{"n_head": 10, "d_mlp": 1280, "init_std_down": 0.0028, "optimizer": "muon_variant", "lr": 0.00188, "lr_head": 0.00684, "warmup_steps": 200, "batch_tokens": 65536}
MLP neurons of a small language model. Each row is named by its layer, matrix (up: input weights) and neuron, and shows model dimensions 0-127. Each number is 200 + 20 x the weight over its row's rms, rounded and kept within 0 to 999.
A block is one neuron, or neurons of one layer that tend to fire together. After each block is what it responds to, as a language model described it from the Wikipedia text at the highest values.

L4.up416,194,217,175,178,180,217,205,186,231,210,209,224,219,217,189,232,230,192,218,228,209,201,176,229,195,206,205,195,192,203,184,200,204,167,182,186,214,212,191,192,165,167,143,185,156,195,177,189,180,227,242,210,197,210,207,185,188,209,218,182,195,208,169,208,228,192,195,187,219,213,209,176,207,151,197,196,208,183,199,164,228,230,197,194,195,199,189,201,220,212,206,169,203,179,187,212,237,194,199,196,199,212,181,229,173,142,210,176,203,205,214,219,165,192,202,178,198,205,176,208,190,195,190,203,185,181,205,245
Responds to: Mid-phrase opening quotes. Opening quote marks inside a sentence just before a quoted word or phrase, as in was an "explosion, Rocky "is like; also compound hyphens (Middle-earth, non-linear) and spaces before table numbers.

L4.up221,208,196,206,174,211,222,236,234,217,196,190,200,205,171,207,217,200,189,201,186,197,183,207,206,207,183,197,169,145,192,183,215,200,199,218,192,166,205,187,215,199,193,232,215,213,189,226,205,187,225,181,167,172,196,193,193,184,204,181,206,225,199,203,179,200,217,180,223,222,184,228,193,209,199,203,208,181,227,190,217,175,235,203,193,201,215,189,179,228,179,220,224,199,179,228,203,215,220,202,172,230,220,192,183,191,212,224,197,233,195,224,189,213,187,194,185,225,231,199,199,234,200,170,247,174,162,187,181
Responds to: Mid-personal-name tokens. Word pieces inside people's full names, often the first surname piece after a given name or the tail of a given name, as in Ark(hipov), Lizz(ie), Ricc(ardo).

L6.up16,183,247,179,169,202,204,203,197,196,187,214,186,200,219,173,190,183,222,179,208,220,219,192,210,190,197,202,234,242,176,195,253,181,187,230,171,196,199,199,183,219,175,215,183,209,199,201,205,184,221,166,207,219,211,250,177,200,193,191,148,162,190,220,187,197,192,217,202,177,229,217,197,188,198,219,186,192,234,211,204,205,213,197,161,181,211,186,210,184,226,184,186,232,202,234,220,175,190,204,236,176,198,185,222,208,193,173,192,199,203,193,211,226,213,190,204,172,222,224,193,192,216,158,181,206,198,147,199
L6.up19,197,237,158,238,208,218,171,197,177,218,202,181,225,196,229,213,196,202,151,189,209,213,191,162,180,193,211,204,239,183,200,166,209,212,211,151,206,201,199,227,174,183,209,200,205,178,240,215,194,217,198,204,213,191,175,214,181,207,234,203,196,184,196,243,203,216,197,207,175,209,195,170,190,203,234,238,184,229,185,208,191,208,189,182,186,152,206,208,197,225,195,231,216,200,178,186,194,190,194,206,219,243,191,210,202,175,214,209,197,181,197,184,157,206,182,169,238,218,194,214,179,210,213,235,185,209,184,204
L6.up161,205,192,171,200,223,201,237,220,186,220,192,156,199,217,237,211,160,152,209,180,179,199,223,225,203,185,205,196,209,188,173,210,239,206,193,183,178,185,181,189,217,205,207,168,189,208,231,218,224,198,188,192,181,199,170,219,205,202,240,193,223,189,164,189,217,177,215,209,173,192,204,204,175,241,207,209,205,199,195,213,221,213,214,176,209,193,191,207,196,220,186,207,207,190,160,201,201,185,218,195,177,205,156,221,201,196,200,201,201,152,205,186,214,172,193,188,220,198,162,202,212,201,193,202,174,218,209,228
L6.up200,193,198,208,184,219,192,196,191,200,209,223,179,180,206,240,182,213,193,157,219,199,179,208,200,206,191,192,213,205,212,175,218,219,195,174,216,200,187,209,198,217,217,198,214,218,195,182,173,219,239,185,170,198,199,189,218,220,225,211,250,205,170,214,207,205,187,177,177,195,195,222,197,219,210,194,210,197,194,174,205,191,188,234,177,169,197,207,182,181,218,203,203,231,212,208,186,197,206,162,145,204,193,144,203,162,191,195,167,219,200,204,195,237,158,187,216,248,183,171,172,207,190,185,196,214,224,194,224
L6.up230,184,218,164,194,228,181,227,174,209,171,200,218,194,217,186,206,220,204,212,219,195,215,207,216,211,187,200,229,208,182,213,216,202,210,180,223,188,179,166,201,194,168,206,220,199,150,241,214,178,191,207,183,249,185,225,225,191,191,196,220,191,210,164,178,226,169,184,220,174,207,183,215,209,197,200,209,263,185,209,211,183,202,211,219,172,195,222,173,211,220,183,194,208,197,213,209,207,207,160,204,222,209,162,210,214,175,211,197,189,207,189,197,193,175,222,198,217,200,175,199,205,193,216,195,214,172,222,211
L6.up260,168,226,165,227,252,213,194,215,189,193,169,192,218,199,195,173,215,202,189,224,227,197,214,177,209,195,196,205,202,164,218,241,201,180,184,194,213,169,178,203,179,194,195,209,215,194,184,237,182,223,193,212,237,211,188,186,190,204,192,224,193,177,188,208,198,216,191,174,197,211,194,196,224,175,221,170,186,185,158,187,244,182,203,214,206,179,228,219,211,226,151,150,152,219,213,169,215,233,208,206,199,204,179,223,210,194,176,210,207,230,211,189,205,213,210,227,189,242,184,196,212,176,191,215,187,220,219,193
L6.up267,216,184,162,206,201,198,231,175,213,212,175,215,206,212,202,225,181,197,212,200,193,183,199,192,136,195,193,226,193,206,204,187,190,207,207,178,215,228,195,188,222,185,195,247,229,210,166,218,193,202,207,202,191,191,192,236,184,188,233,223,177,198,160,208,219,196,235,215,197,216,238,194,175,176,205,208,185,207,209,211,201,215,212,219,173,209,198,172,202,190,200,186,204,181,216,205,178,208,201,194,181,201,158,208,200,196,171,238,175,192,188,176,204,186,225,211,209,241,190,221,224,192,189,180,229,178,211,216
L6.up741,206,194,246,231,220,187,201,194,211,206,224,182,242,198,207,221,247,210,206,184,185,202,194,217,196,200,187,225,188,192,212,189,207,216,197,202,204,186,188,178,177,168,217,185,215,187,202,203,179,192,237,201,230,210,188,177,194,200,207,196,201,210,166,207,231,190,197,222,202,202,252,219,206,178,207,230,180,202,231,240,254,188,200,213,165,191,169,223,208,224,160,197,162,202,189,198,204,199,186,223,191,190,193,222,198,167,212,190,200,207,207,193,193,192,211,192,210,215,195,210,198,166,213,233,183,207,223,188
L6.up810,189,201,199,237,216,227,177,179,171,210,195,189,202,238,231,177,180,192,202,172,217,194,212,222,186,207,246,212,170,176,196,217,183,182,167,162,190,209,147,192,174,206,229,194,167,189,219,237,189,212,192,215,201,192,188,203,164,192,201,196,156,210,230,164,234,214,222,192,182,210,204,187,193,166,222,222,219,204,200,218,226,226,190,195,219,170,192,192,196,204,204,192,167,204,211,191,135,166,230,208,198,236,177,202,191,227,205,193,197,186,213,184,189,237,229,199,191,229,163,195,216,235,218,182,198,229,173,215
L6.up826,181,207,204,205,226,203,197,234,183,211,192,230,180,212,192,163,184,192,208,166,226,197,209,238,186,177,243,193,203,198,201,192,195,187,203,170,198,213,168,190,207,196,221,212,214,234,223,205,208,181,199,203,186,226,210,187,209,241,199,177,221,212,192,194,190,167,192,215,217,217,223,209,182,200,216,202,225,203,182,237,185,202,162,186,189,181,202,184,217,229,170,231,183,199,200,206,194,176,194,213,195,165,197,212,182,169,170,169,232,197,201,215,193,209,231,208,210,176,193,174,215,211,237,191,220,197,175,212
L6.up831,188,217,202,231,151,204,221,181,194,232,225,210,243,226,209,189,219,193,190,238,179,185,219,188,198,215,171,219,200,166,219,214,190,183,210,184,187,175,235,182,199,189,220,206,225,179,170,244,202,200,197,205,196,234,213,202,194,241,199,177,182,185,188,185,195,211,196,167,236,203,182,203,187,184,238,202,221,187,188,175,228,211,239,196,194,198,203,163,209,183,183,194,183,259,176,191,172,202,213,213,172,150,175,175,226,237,185,208,207,223,189,173,208,190,180,206,186,211,213,168,200,192,188,229,224,185,199,221
L6.up982,222,218,171,209,219,196,249,212,154,196,195,209,214,213,195,154,188,225,251,196,195,190,195,181,167,177,205,174,211,139,199,201,200,194,175,199,160,192,176,232,171,214,195,211,204,212,157,218,199,213,201,200,196,168,196,195,173,179,177,198,179,209,182,181,180,205,206,225,206,165,190,204,210,173,231,195,188,207,215,242,217,207,229,226,213,187,222,206,180,199,182,206,212,206,216,203,229,192,191,220,218,203,168,191,207,202,215,192,244,173,210,189,181,192,178,195,205,204,182,191,181,187,213,203,216,197,212,202
L6.up1105,207,162,214,182,211,170,206,174,160,232,196,222,187,202,224,212,176,210,212,241,157,195,210,193,179,222,182,214,196,202,175,191,215,175,165,173,208,190,204,211,235,199,190,180,220,214,188,211,195,218,213,201,208,172,230,242,206,202,208,190,238,201,209,191,202,189,181,185,173,226,227,210,242,245,176,204,194,204,178,205,218,197,196,208,207,221,204,200,209,228,210,193,217,174,233,179,208,193,186,209,206,223,209,209,195,239,175,192,206,177,187,205,216,208,191,204,257,190,175,173,190,178,204,176,178,211,168,223
L6.up1106,206,187,177,197,212,198,173,206,194,217,215,168,218,216,202,207,197,179,221,206,189,168,229,215,145,182,172,222,194,218,213,167,163,192,180,211,235,179,218,211,182,210,198,227,200,211,184,205,179,208,190,198,179,198,223,203,195,220,232,199,228,203,185,180,212,208,223,208,202,199,183,183,209,218,215,245,192,183,181,197,189,232,208,194,224,223,247,173,166,191,213,209,199,205,208,198,224,215,197,201,180,217,183,184,234,205,193,194,213,215,185,181,176,192,190,188,226,202,167,214,189,200,194,208,231,176,164,222
L6.up1167,175,199,204,232,207,210,198,194,192,188,165,231,178,186,230,190,208,183,213,194,209,167,208,218,163,186,221,227,186,170,225,225,169,188,201,199,192,150,202,204,228,179,196,145,156,195,170,175,201,219,229,204,210,189,185,243,191,194,248,217,213,199,199,179,218,215,209,185,200,171,174,194,182,214,210,206,185,245,228,196,162,188,204,214,184,187,190,180,204,197,184,194,220,168,204,181,196,188,206,208,217,144,213,233,203,200,183,213,177,166,233,197,226,232,182,166,188,166,179,232,214,212,191,196,207,185,196,216
L6.up1230,200,188,170,213,206,189,204,182,152,195,171,220,195,216,197,215,195,192,206,203,223,175,193,188,179,192,196,221,198,175,220,222,203,182,213,182,206,192,191,190,198,209,192,214,222,201,199,190,186,211,189,186,242,179,239,209,218,205,224,227,222,198,198,211,240,172,179,195,210,196,216,213,193,208,188,212,238,182,206,218,220,195,209,170,203,188,199,178,210,190,194,212,195,185,215,204,200,201,218,221,193,240,181,181,221,221,194,197,219,175,176,206,158,195,183,181,250,222,190,227,194,194,204,173,200,192,192,178
Responds to: Word-prefix continuation tokens. Tokens that open an unfinished compound or word: hyphens after prefixes (above-, non-, Under-), bare spaces before numbers, opening quotes, and prefixes like re-.

L5.up203,171,201,173,169,212,203,177,205,209,217,196,215,187,192,191,205,194,193,193,239,205,200,207,189,198,199,215,206,185,168,212,198,186,238,173,184,183,191,168,160,200,193,201,206,197,212,150,189,212,230,214,183,189,191,192,222,222,201,213,204,169,224,202,188,188,170,218,172,174,181,197,206,201,176,182,193,195,186,189,218,210,212,182,214,206,193,216,215,233,189,180,216,197,173,234,212,190,232,205,236,192,197,199,213,192,170,179,208,191,203,195,196,202,189,218,191,161,218,183,205,229,250,234,210,199,205,206,184
L5.up855,187,215,210,186,190,182,193,222,186,196,242,210,233,176,202,241,220,206,203,191,201,211,178,188,148,214,214,199,203,194,185,159,195,240,189,169,210,204,173,204,200,195,198,184,203,191,187,201,187,173,208,206,191,209,209,229,192,218,218,178,249,228,206,205,220,174,212,199,147,232,243,231,178,183,182,228,216,231,166,221,186,207,209,208,228,218,227,201,238,200,172,213,227,185,192,211,188,203,220,199,193,182,194,211,212,233,200,194,183,187,195,194,200,176,213,191,201,199,191,183,212,216,165,184,224,213,242,201
L5.up1036,199,178,197,173,198,203,226,216,181,193,233,190,241,196,209,184,175,180,211,210,212,187,175,203,210,189,202,195,183,221,188,245,202,175,190,181,191,214,209,227,211,164,224,179,180,212,221,229,201,243,214,202,207,193,206,196,200,235,220,228,177,191,230,177,177,172,197,204,205,237,215,188,214,209,187,198,165,191,200,196,144,207,171,208,231,199,178,196,195,193,190,208,171,175,227,182,197,232,178,188,231,189,215,203,197,183,187,182,215,197,203,186,186,163,177,245,191,195,210,168,195,240,180,225,200,188,193,252
L5.up1142,218,204,174,189,198,208,193,206,227,188,226,220,233,207,202,178,190,204,218,187,184,176,200,239,209,205,169,248,222,191,178,179,207,202,199,182,213,193,203,192,241,231,210,209,144,190,217,161,198,200,218,214,221,209,182,209,192,193,200,236,221,210,219,205,208,185,198,192,210,238,193,190,228,175,197,239,211,200,216,237,223,201,205,189,211,192,216,204,192,194,200,202,222,221,201,207,206,179,194,193,189,180,155,205,222,182,209,202,188,200,212,215,190,188,196,161,181,202,199,208,191,208,204,216,190,183,220,198
Responds to: Joining token before numbers. Spaces, hyphens and dashes that link a word to a following number or name part, as in Set 3, early 2019, U-937 and 2015–16.

L5.up46,173,197,208,190,211,212,232,198,232,184,158,193,195,213,206,202,183,190,155,196,207,171,213,193,184,206,195,160,227,183,197,216,199,196,194,230,163,194,184,142,224,172,208,195,165,213,231,201,230,229,212,201,194,219,179,211,219,209,185,219,229,192,225,199,190,193,204,182,202,237,235,181,225,228,201,184,166,200,176,215,171,243,189,178,194,209,171,141,249,207,221,221,198,175,223,181,203,222,176,171,222,222,199,185,189,197,227,166,221,201,205,203,197,203,195,194,205,200,193,204,237,194,183,221,189,194,169,216
L5.up527,171,210,182,203,185,207,245,194,200,204,185,196,180,178,183,198,230,227,174,207,170,203,179,224,176,185,185,167,173,188,183,198,222,168,225,235,167,187,192,150,170,212,222,179,204,201,215,163,178,221,198,184,195,185,203,234,178,214,202,204,230,168,191,197,200,173,196,195,192,211,189,222,178,242,186,190,203,205,190,216,205,212,202,193,193,162,207,170,237,204,217,197,178,173,190,236,214,216,210,172,235,214,197,209,220,181,211,225,198,198,186,193,178,216,204,220,201,271,202,190,212,205,181,204,197,216,190,199
L5.up649,185,201,170,199,182,182,227,245,198,199,180,196,202,179,193,235,189,191,153,200,212,156,180,168,208,182,194,169,214,206,268,181,199,229,230,238,188,199,179,181,196,191,182,208,188,196,192,219,241,238,218,205,181,236,196,220,208,164,245,213,193,168,188,173,161,190,205,233,202,187,222,181,194,219,185,194,189,188,197,227,206,220,209,237,180,205,194,179,215,193,196,223,207,177,198,208,205,205,202,182,214,234,212,175,206,194,237,225,228,221,239,194,184,215,218,169,183,212,219,212,189,216,187,203,183,258,200,182
L5.up1271,210,214,199,188,213,205,207,216,228,195,185,187,199,169,208,224,234,170,205,201,208,194,200,214,179,188,215,161,184,180,208,194,213,206,210,228,152,178,215,188,199,194,209,204,212,174,204,199,230,208,189,205,175,186,177,223,182,222,202,201,223,182,189,169,194,205,214,224,188,158,197,207,178,210,168,160,172,208,173,201,192,228,208,208,205,194,213,155,213,190,206,207,184,172,233,189,205,223,210,196,185,217,200,170,194,196,197,211,221,199,241,164,201,207,177,194,228,219,182,211,221,184,183,219,183,203,187,220
Responds to: Surname word-piece fragments. Word pieces inside a person's surname or middle initial after the given name, in credits, tables, and prose, such as Talal-ay, Kalt-ner, Anthony A.